Weights of a small GPT-style language model, trained from scratch on English Wikipedia.
Size: 15 layers, MLP 1728 SwiGLU.
Architecture: no biases in attention or MLP, normalized queries and keys.
Training: 774M tokens, 5903 steps.
MLP neurons of a small language model. Each row is named by its layer, matrix (down: output weights) and neuron, and shows model dimensions 458-585. Each number is 128 + 24 x the weight over its row's rms, rounded and kept within 0 to 255. Numbers have three digits each. A neuron's up and down rows have the sign that makes its largest values positive.
A block is one neuron, or neurons of one layer that tend to fire together. After each block is what it responds to, as a language model described it from the Wikipedia text at the highest values.

L7.down82:132112132146132131118150094090141157137206121078139145138170153136112162143128149139167126121155121126138141141125130127110100112120099169109112105126101102141085116140172114088149151110110141097130151109099128089148138097098129154130128144143157091139179112162134142144139126116122127151161101086155142131126110104098127143160151118132126114138119117103115123159120126100137144081159
L7.down231:117123128129139150151157122136090143114113106127153072108091118123098161128134101135125101108117139147101168108176094150136151116120157148132110123131114159110155121115115127115092119107130152116124101102149140172097086116147151094089125126129079141132134163125143130114150102116174128129096111146172117119146118096103121129064143141104148131160129162130134169129163170169112097158081
L7.down380:097132099124122122116121131154108144111120099156112107100088154131150123098119101134100138144119109084131162113164126167155159102102137151150132090117130146133097118126101091099168111178148136098149098132167118138120117086132124135157129100120165159129130148129140188113118138119135132136134141111150107156155102137143108151107146146073092151110110122167151130089124144136142121141118
L7.down623:136147125169170144168115126147130123163123113131115119105108151103119119118125116169115132134167113149128118178106130154107152126107114107181109145080150140109166095109096145115119119169117141149129100116134141128111124151125121167133108103167100116133141139094120156083138149092147160133105112135149138073090166104111107106102122136096115112119162162168132093136097098121150072122112
L7.down781:174126172173145151114148153116102111088087110124113120132096136140116078131116131122103146139118130134162099092149145124123146153098128134170133123144135161095116166100147089090166106168122115136157082108121120208084132137138101119122129102149072172114136095105107099152177145119159147163071094098114105100126139144122130121078122096117131134147104141186123095111119120109157108068115
L7.down892:128144168147127140149155088108119105124120092172155094135074130085146113136105145122082129125108120139136127155163125144131158134128147118128117152095140134112146114104145162122085122134105106115139102114124138143079109143131091085154140127141111124121121042115115107096100112149151143143147140153141161148140074107159140111114141106102135121147158215138140138118155104120148157124093
L7.down955:123091123135119162123119144143137116150169165122131108098075106111157084089103120171155117129098142101086104123121108119187136096110096144128162124152131101115150106144095133112145068147144110085191149123130115147130172123145132127123094128188123102126169109110118115103096128129128121152127153125161092129134085091145120103103133130134111149113151130116152122175110130129115104123109
L7.down1575:125136170129120119138155079133144156136125140107134060143132178137126109133173134123103138143066133120089098134164143159109133134107119141133135118106101088112093155129106095139130118139123133159123108133096165156070121162104111113120132095100120098090126145145162113115125137096140103088114168165134118142146160125150113137094102092106116137124129119137106101152145129171110136109118
Description: Partitive "of" after quantifiers. The word of right after a quantity or part word, as in one of, some of, many of, each of, both of; weaker on of in titles (Secretary of State, Magazine of Art).

L7.down328:116177122127081128130138135119136105166115101120137179135178103137154134092091143115137153133119082139151097126131098134136087128136109130096144114132146153120121138130126151149124149124120157091143128138177090134127146140154120145136130169176082129112127114102152131196138114139114145135137139107119137149083118110140185138131118133145139107119168096131125115127152142140133112148108
L7.down459:091157093129112135157134150122138118107117184124159135114105135083118137138152095093118101082124102142084127127129115110171176130133134144130142129113142127140144140126114113142066142117122168145139128141133122149110162127136072121155125151145127124140112096119145116124112147129141083141090143110069158083107158181136146112116171096138096105140080122150118165087140144128121148157143
L7.down463:161112151135119123133122115084123122135119144127128132182135115151085128190108175124132143144140103104100110112134132112088123141098132101177138113196141102130161104152138152136096115173138145131174138120119161132115118199162122131142123134095153131136107122123167121126134145135168106139101108164152186149113162126086178155117142109134132136149146107137125148138133125182160095153132
L7.down831:110107141138116094133111139114145091121126072122108141159171066115154122177138106118147163047103096100126106096152162121121131163098123110116125128125126086063093120115095167167156120135130096121111101134141139128127127131123144173173116118122088122125114111079133155124137134127150116119139149117127119144138180097115162112175125157100132092139118154109137163147119193122131163134115
L7.down858:159158098159154147147121109114112106170136116086094116135139167154104088117126127113136133171148145163122157100104136068154102153104140131186141107104145160146147087138163094122101110090121119133100110110099127123129163110125132115098089144160101147145111129101151162100158134163139114142149151138110138117145138137119135152152107103138108105165146094170116116099113140139118101145137
L7.down1046:110145153149115106120170120119095152105151138073120105136135124114131136091131112107126125079114127123110079132108128105091150091164106082157129140125096132121094121152112094127085100149129106110138101148111133101079113097130137113147122136136133123100147129093112121112102119157164115089162115129149102124138109166106115112089090131094089107174099099125078182121126131100144129135121
L7.down1202:161135126117109138136162145147107157140140125154152149135125135139136158075173124108088156125109101158119197147090143117108174133124100117137149119135139124107076109132093119161141102060126128051132079128101150116095120117063128138118166132147088109139161100122162130134111099118129108158109136132148112168133151154128133148142130101144094140111131092121108157119122158108136129086147
L7.down1457:155090122147140088127115126090160097156149132118067119149138125148080140129095120138171101115114151113089139113111139090137116122166154116117134129120123136140128130157168161074115117113134142118156104084085132160133121161137081089098141156129131160125122076122148116109155104152143128131138122139136148131103159092100171122100121105115160127101172079133152146089114131139115104171122
Description: Mid-word name fragments. Short word-piece tokens inside proper names or uncommon words, often at sentence or title start, e.g. Ell-er-by, Gwath-m-ey, Pil-ch-uck.

L7.down105:133129163110136131133133165087104120193200116146180133147138127117169173171112126111084110138111141131100161138130107131073094113143138133161107120104134154117138109113110117087164118097128128134174098147124148118122102094133139116119160154173120181136144140087126144134128075111170156163181117179140121156147142101113143081130119139120163146102103115132121142156170126123139165126136
L7.down559:136129100108146103114128120118112119142156108149126144151123164132102133158111137117136149109138149117152116129115148131079100140126165138106136119151128123141120095123130102141154129121093081126137144137098114129133152169156127147111119160112161122110113123141086135138123162145103120167145103149106183106153092150128088118139129126164141151145110104085152126114109140113112114118157
L7.down619:102160124110130151124146141155103111101187123142182188111104159109098151150144130188147119163167163151113150145122095109120143105134117149147136121118115126106132133130100117180076152118140140119162117115130125147076143112163151150120127153140123121133085115138128058120134126114116147132098122129123153141091135171077087117115142169122092139093086150083136129149177147154098127175102
L7.down1024:118142156147124144131135113094133116127184163117087090122117139113143112121127112145104136097164103132096117144099159135112056137150101123123138163071096087136154084124143116129144134132115099144140144158101135162146141128165085127174160116127120119130143144097132145127110087163162101079111122149143125123131101162151108091137161135123132089114138132079154128122144099126120105114122
L7.down1047:119158142158139090132119174116173143080135089132117112144121157089069097110132141148106100131133120120141117112141120149110125109123117095126147147165155146158159155130082143091113088130168163155195153141142075123136109116119168127113143092087125129124095151124144094094155170120118163165083143166140087136132122107137086083155079120085106129137136098092194105109121138096150105172137
L7.down1089:111144100111118152137143148154157112111099152115081138100105089110167079147238143156087130117156115114154090151149114089133099100086099088109136136081092136127149137126123138103160175126142081118122131169134091121118119129123094131094116115164119116142110127096100101099084120099117161121117109160109107152146106164108108078099102171140163143146098140122155111131131092150155101147110
L7.down1299:086092111143113182132113060139092133113138095118118148143097148162124069133156091129101117121151127127121111118068140118149141124180117142101113118123120172085109147182079104137156146161170084106145132127111123178145135120142097115139103143142157152108138140129163134106133141138119129102130077159121128130154123136125131071159166151094123097103115120115131116151093117133112140155180
L7.down1377:148100142144118148128126098108117145137101129123151140120106143164160101163129167132137137148107120133150124125098171100147103145165124122098092136106158133141124134117097088123148183156132167133165093126119144131144165181112090119130139143117185120145130097145149143163127211109079140147180148101102133102167113159130139151165136104177097120124129123149110131156065151146113118134133
Description: Of after nouns. The preposition "of" right after an abstract or measure noun that needs a complement, as in sense of, period of, moment of, margin of; occasionally "or", "and" or "per" in the same slot.

L9.down1294:134124095116087154140161171142128144133128071134097124138138074140156164115164130089164114149162119134134080130146134144169136093096141120101136120149139060117134130134150144144137122164114104164133156139154121128137137120137117105119168172123100105099156108125136147112153117126156188146126155130122127122121121127127151106108094168149131117119148106124143133086146160148114090146137
Description: Start of line-initial names. Second or later word piece of a proper name opening a line or entry, often just after a title or heading, e.g. Camer-on, San-ter-i, Bon-shaw.

L9.down467:122126138131081084104096099139136134084137134148155131145096144097132117157142144126114133105125147070064113112095113134116149115155117124125152129120109113146147060127164124097106131094103129139112103147132145164158132132082127122110089114124155145112128123157162131098111120166100119126183141108164111146115062148118103091170153153119106111103106140094136142097144130158097140122115
Description: Before a stated figure. Words like of, was, with after record, total, density or profit, and table pipes, right before a number or score (record of 7–11, total of $8.6 million).

L9.down1561:125094149105134136130102153128115120125145107139107134110124115117108168131135148098119134127152103130153116134113103123106168104104105160096103116128183144142113148114137146140103099128137114128147142118101136143118126134130165141149116147109124131094117088150154122117145112147116124133104131165120131119129111087134119133131126108163077114090125132160132152156142151137124100088133
Description: Numbers in stat tables. Numbers and pipe separators inside Wikipedia statistics tables and stat-heavy prose, such as sports tables, election results and census percentages.

L9.down319:099127131138084128122156133099124146107096118157147121157107099140157116157136132165125125117145181147133129087149114097167150101118104117133063111098120096092120114157131128109104112109122097161118097120147115178130078096098148117093152083112132147098121098161120108130090098139193099115152110148178147151115109177133116130142106170140094199116129133186138146125147097142130110103104
Description: Partitive "of" after numbers. The word "of" after a number or "one" or "out" in part-of-whole phrases such as 3.5 out of 5, one of the, 127 of the 154; also pipes after numbers in stats tables.

L2.down449:133114127133134150162143126085099104146097126115091098136160118126133091166098141124106131111150154173131139161119127142142094144157138127094128132086137134127095130121146150076142113098137157091140142153137116081135105097127177136137155162130119180099089098094121120100172115193163123139162143131114129144149096118149104100089118128162109153140110164124123101112139170124141129160115
L2.down493:160068157083089159113137097125109131139109106119111103145093135143161149174148165142100129108137114103116100117050116099127096135073098117144122177137157107115149156157123150103105113115149150141117121104086180102098088147117117112095141111126086135123112148139113099117124155125109143121112133128121114145181127137122122132126111169109112137117119141165086128133090136158180090097123
L2.down867:122174091079142148161160128150122136132146132125115124087132067121117091150147081144131116140102082123130145152142093116129118167137105168130132146185104166112133127117147122122152130121141170134151160106131149166114141100126147117094140127116139088095150123101109094175096158092112130112113125068103106161154130146186077119142135149120128087123131109147099143116097116130119106129116
L2.down1246:139117153103117156164183123074153135148088126165096103122079125097138087116145126145101141138099115113081131122133127120108119116101154142130143148150096099121128091125090117090164142143150184107120179125133099169155082130101076136095140125097153135133146150169150093117118124115082116143133137150149114150106138163145123144097113139126126120148146180152099127087100093164089112114121
L2.down1325:143123129128150138135133116113161081162124111100151156163095127100152125106125148134115118085153104127106128103140146141154151125134120147109127103120100084140131101138110119153146127125147103093072092107110134149154101129140158140123127158151106152167117163143099159134087132141102129128109122162116108149099092136123156139130124130164161126128168144142126111095114164126112129128076
L2.down1523:127115134111147131142130117176155091187081148105168063127148150119163107092135120107135107161107116172121128135090114109099145117125126117164118137167104103117088142173119143119117120119125174086138090114102100151089110095129104122106117117113167095154114137138093133103098133125114145110120117086104142120145185140159114136110115101120079105113143110162149169152108147161124137116132
L2.down1541:162107159194128128129131129152084102109100121141106116164160136097130114154134151104078097102119125119093139112159117135113108125159161157156135126134147141150103131098169159150113103152146121107090170143133119129116166141125152098137109144169140144161135139153159153147095133083138125145139130116113093157123097138139123084089126128097131132100087138144157102139127120136136150153108
L2.down1682:089114112122145111145179108154159105132137159136098124103113099111138127122112114158051118097113123172090130161108071103134138099123056146133072160168159164093124125139114128100176147155128085171154127082151108136194134136133131106116091126095158145137103120119106153119111136131124117139079098118134150116139104153116124157132109122138126122116121128090129099162128117145139144131081
Description: Top and rank words. Ranking or superlative word starts, mostly Top and also High, Best, most, first, highest, maximum, in tables, charts and sports stats, e.g. Top score, Top 40, Top goalscorer.

L7.down64:119097115092141125116135142137152123127130142129142088098108133153133162144129121101133132130159139085141118141100130175121152121154126133109091130132134138095156118156134139158125110151087109106066130106132187124101112140132092159124118105114136156122096090137119117156102122095114118162130122148126101133108144084066148162148128118110118123143166113118108162140140129126098165113124
L7.down112:165155122129104099107146166127092109182132139112173078126151126123128145178131165105098149100133113155117108134111101094117117130122124123110086163142151124118140158105115115156143131114127090101140109132125110134077109111154121140139128115084171137125109139149116056136131157104074173130143114115147143168061171068132081170149116145150145141115152143120112111135147158091155124132084
L7.down431:129110154112109129142094118100117123078145118144125101128115149172145134161112094099106155132091114151117134123086145105160125115112103105107125110104115104123127118082126178113108080080172082116124109151113110144162105132126151145179112126112091091130137096084118120170154164112142106121159145175147149145117152116159147128148134106096136131156117144145141158103114107157131099135110
L7.down646:098163092141131118077075142116115165140135119151122142120133116139122119151074125138100082141094108073131128155110101089144134126114150152156115140141166129137122144128142101164120133111086171133151135087088135128124125136188119095141093150110156138144132103124097123083155156145107106127157106155115144116145136161105124091126122123110162086095126107156096115140150108103122128148102
L7.down876:115113170081143119090121121175162146170155183088118126155111122141182112094157136151128078152126150110142167108158151109106104137116107171121143137131089138155086100118105128143139139129159134118144133109171197126139096132143144124101129126105093127157178077155110106139110154126155133099174126119109152137141089103137091143128132093128121183075083126088109151155111165167125146151108
L7.down1035:147128109124149103074110132134169127180122140128145131180097107148117110102132146133145127124166121169131147115131141118128118131116084120122121148114113120125144111111109138092140094114136155197121075125099146115106093109117080146121145104092079167146173114152097136119107111152148093142143107136147143135130165132114146147157121144121103120138122159123110137172121095103142106139087
L7.down1352:159084124106157136171090112148153127117123120107139117113139138130171115157131134142122162135100081127156136144144141113143136143112121124120114122180169119135136118116143183135151121105127175114167111141180111142152132108138146080109123071115138125152125157151122117143101109148118145125114145163147119174105131135177098102133090156175149141046147191105135107105118109118168109162174
L7.down1622:121132109117113114117094124128152115105108159077142102120112149129172160110138114144137122134113140127129131143143123097137159136086162146103118128095126161083109109156117148160133146116121108096107133127103133131116132131128137110143126148129108130137054103162132104123093148146101120174111119121090123165087107101140125148182132111152151154107156136120117118167160113122126101145104
Description: Name-completing second tokens. Final word or numeral completing a sports team or league name (Detroit Tigers, League One, Liga II), plus numbers in stats-table cells after a pipe.

L2.down445:124138132152070157139109092109107135101114163131113089119135163169149130097126167108114137115147130181121100113174160138119126140141083076151133152117118109137145152111156110116152130164134117173110146168136117122120140136101128132098150177117121168173138174154110154128112116085119131122120097141096124109126145129136138113124124118171157124102163160142176140157098070145146084143110
L2.down549:143082129134093136153100125097140138166150128104120081141092126104114128109139145109147098131117147127115109127131104152162124111105101126128123122115150100115130164081139105153100128171119163117097147135102146125120121174096117129184130106156180145191164154160177140132122090130150141095087133147127135118113107103176079156119145119106133114106172114124138139145106124102104110076149
L2.down575:105095087131178123147065142130093116138106135115144115142130090104167102102126113132164111137133110128140168122129093158156145139132111103122138117101093097105094124155086099143100113177103087120103113138100122153145138136160146108145129168148156110085123126137114146154116126129124117129155110094113079142128142121100087180136128146143129118122140097137144104161157122145134153148111
L2.down611:178118141071134150079107112119073142122166157165110079095074107147096087133130140099117140132111099112085113186098125166161115137045093163164150102141088117148139135123116106144171116140152118101133173147146078110126157127091088114121138151126124163142178138120136143126095140145137171130159211114128151121147096147115144094126136110111128101103086121058102139121105107111113126178073
L2.down1130:170073098121112130115140073134135109107143116082108134155141164110141142160057156146104145114111114137122138102147143163165120137067142105157120102114146107104115152125125093162126116112112139119130132104140089086114148136164154128132140123139141162122133155120144108127180131096154154127116149116143179125157101135131088118127156082126139134084131098145162126113143146118159139129127
L2.down1472:149150089080095090140120114149090142138133138139129144105116134112121098111116163156105142133145101089116101154110120167123114116137120132137146111125108147142100154102113071123114077138141148088137105130146097139074127123183093129133146089186154126141187181147120114139148110112136168136133164092140092158141125106112093152115141120123105124124139113103171096142135083134127094140095
L2.down1486:103134117130134150130088135126128164154186154100131133122070101129127128133113164109135109105106149147139113096134113134154107162113121117118114115135129120113178154131150127136134124132143110151157147115083157112155103143111090130147140132157140159135163137150135139134128119161127099111101135133153140098145126167126132159125150085165132151106111077152123133088121124083117125138087
L2.down1642:136107146113115112139111136176131127140093150102154112117156136112143140093117141109132094153127104135144127158120136204132129124150123134147158140124135129134108147089124078123074087109080147120159130148120137131102107110143144133122120146125120127140169105190121123159139128105134138175147154119147113137103145094134113120099146117142152113120126151134144086125185069091116090174126
Description: Table and coordinate separators. Structural delimiters in Wikipedia tables and infoboxes: the slash between DMS and decimal coordinates, and pipes opening rows in election or track-listing tables.

L9.down1464:129134128117130127169155135118107167098134129088131101119114133098166139157121133128123119124103142144181148119134171108138129116140139140110152131104111080144115137142129123145155114109143116130084096087109144077103111130121127141139156097149100146164127083147110090124119153106108152111094119099124137157180124121102104107128101178132137143109120136116113125152128125122106109128151
Description: Table header line ends. The line break closing a markdown table header row (e.g. "| No. | Title | Length |" before "|---|"), plus nouns after "the" awaiting "of", such as the works, the details.

L2.down500:172124133125179133162118136132097139141103176122174134122174168188132119117107121152155112144125074111151076124115135157141150139167140115104130128114122115107115169148117123116120117093103146146136127099145142155143148132113142134138141142123050109135130141139124133125132135118103097125103096111082149095128135159141088146090108126106126122111120121142083111138197132119123129109141
L2.down505:119091096153066136132161089120132095126168175117124151133123122197102159109141151102085099095104151112128114119138113126146125161091115133113146136149127133139163104142158102088153136154143109088125158101124121131125111166150121147156171140105143147116121120075064124159122136144118115139132123079125136151122111141115122148109103130124143156108121130094070119161105169116095122098155
L2.down1239:109095115134115168124134148121058143127115142098111102109172134083142100131158170136118112095150146144099117139134106100094122157175111199120152132093093101136142152103086097112067132155104140128135142145118083117150128123128146135069098152110134099145160140149117122123084106095112207128149104174113103113135152137121124184118080133148126108136174137112135092137103171133138116140104
L2.down1432:155121100137089169123124139116137138141142130087138144087195140162095157103102128139094150084151126121113093098130117122142159141103089178122132115137125179102139108119159095095168149139137117113137184099123110129122135170145144141165165136075101156130100087110076131116131113138132119131096122137118119152127148164129146127110096127134141148090144131101075118127114159116089104142123
L2.down1465:126123156141132171106122161157118164136134115128140094128155120129143084142120140137071153147161095120146117129143124147127108146085107127116114132125109169113122149099136130093129126106086158092059132154175131129107166128081134142138104128135152121134150127124126109123153154136104138129145144127091105145174150113146112152089090083141121097145103155128130118142104121125150091114130
L2.down1681:147168125127119098124102121115133127144085153105106142164130146107148152146180143158119133155092151144136141153151134148148089110126100128109101091109145142177088178151171111117129183133099174140105135126130159147130152117109124093166089156146105137097124114158086133117107131115133131111138127146084181176117074122106125119147188136137141122101111139150161158118162133137081162129087
L2.down1688:133164156133107087128134108166123158068119196099149144097141107129108189142122121164141089145106139121108095111097123159104101105167151150176114154156126151074141102119138111114124135133112118103150149144177143135118083147109115160113133130114112146126067123127117165110134111138131093153149120120116159146083121171121133123139155102131073129125117123123154163143095106129142128134106
L2.down1720:158119055139131121109145153132199145122115170161093110135150147161131136104128119115121115157115119125108111106146142124164161099119119116154123101114145113092121152120175092149184108111164144153140177109114111111153137135105130119110127160107125116137140115170133064076167101097073161144103147116126115133161133132116140138130160137107102085131137134084122123130120119119097123133127
Description: Numeric table cells. Small numbers (mostly 1 or 2) or the integer part of decimals in pipe-separated stats tables like sports squads, game logs and election results, e.g. 1, 2.7, 1.3.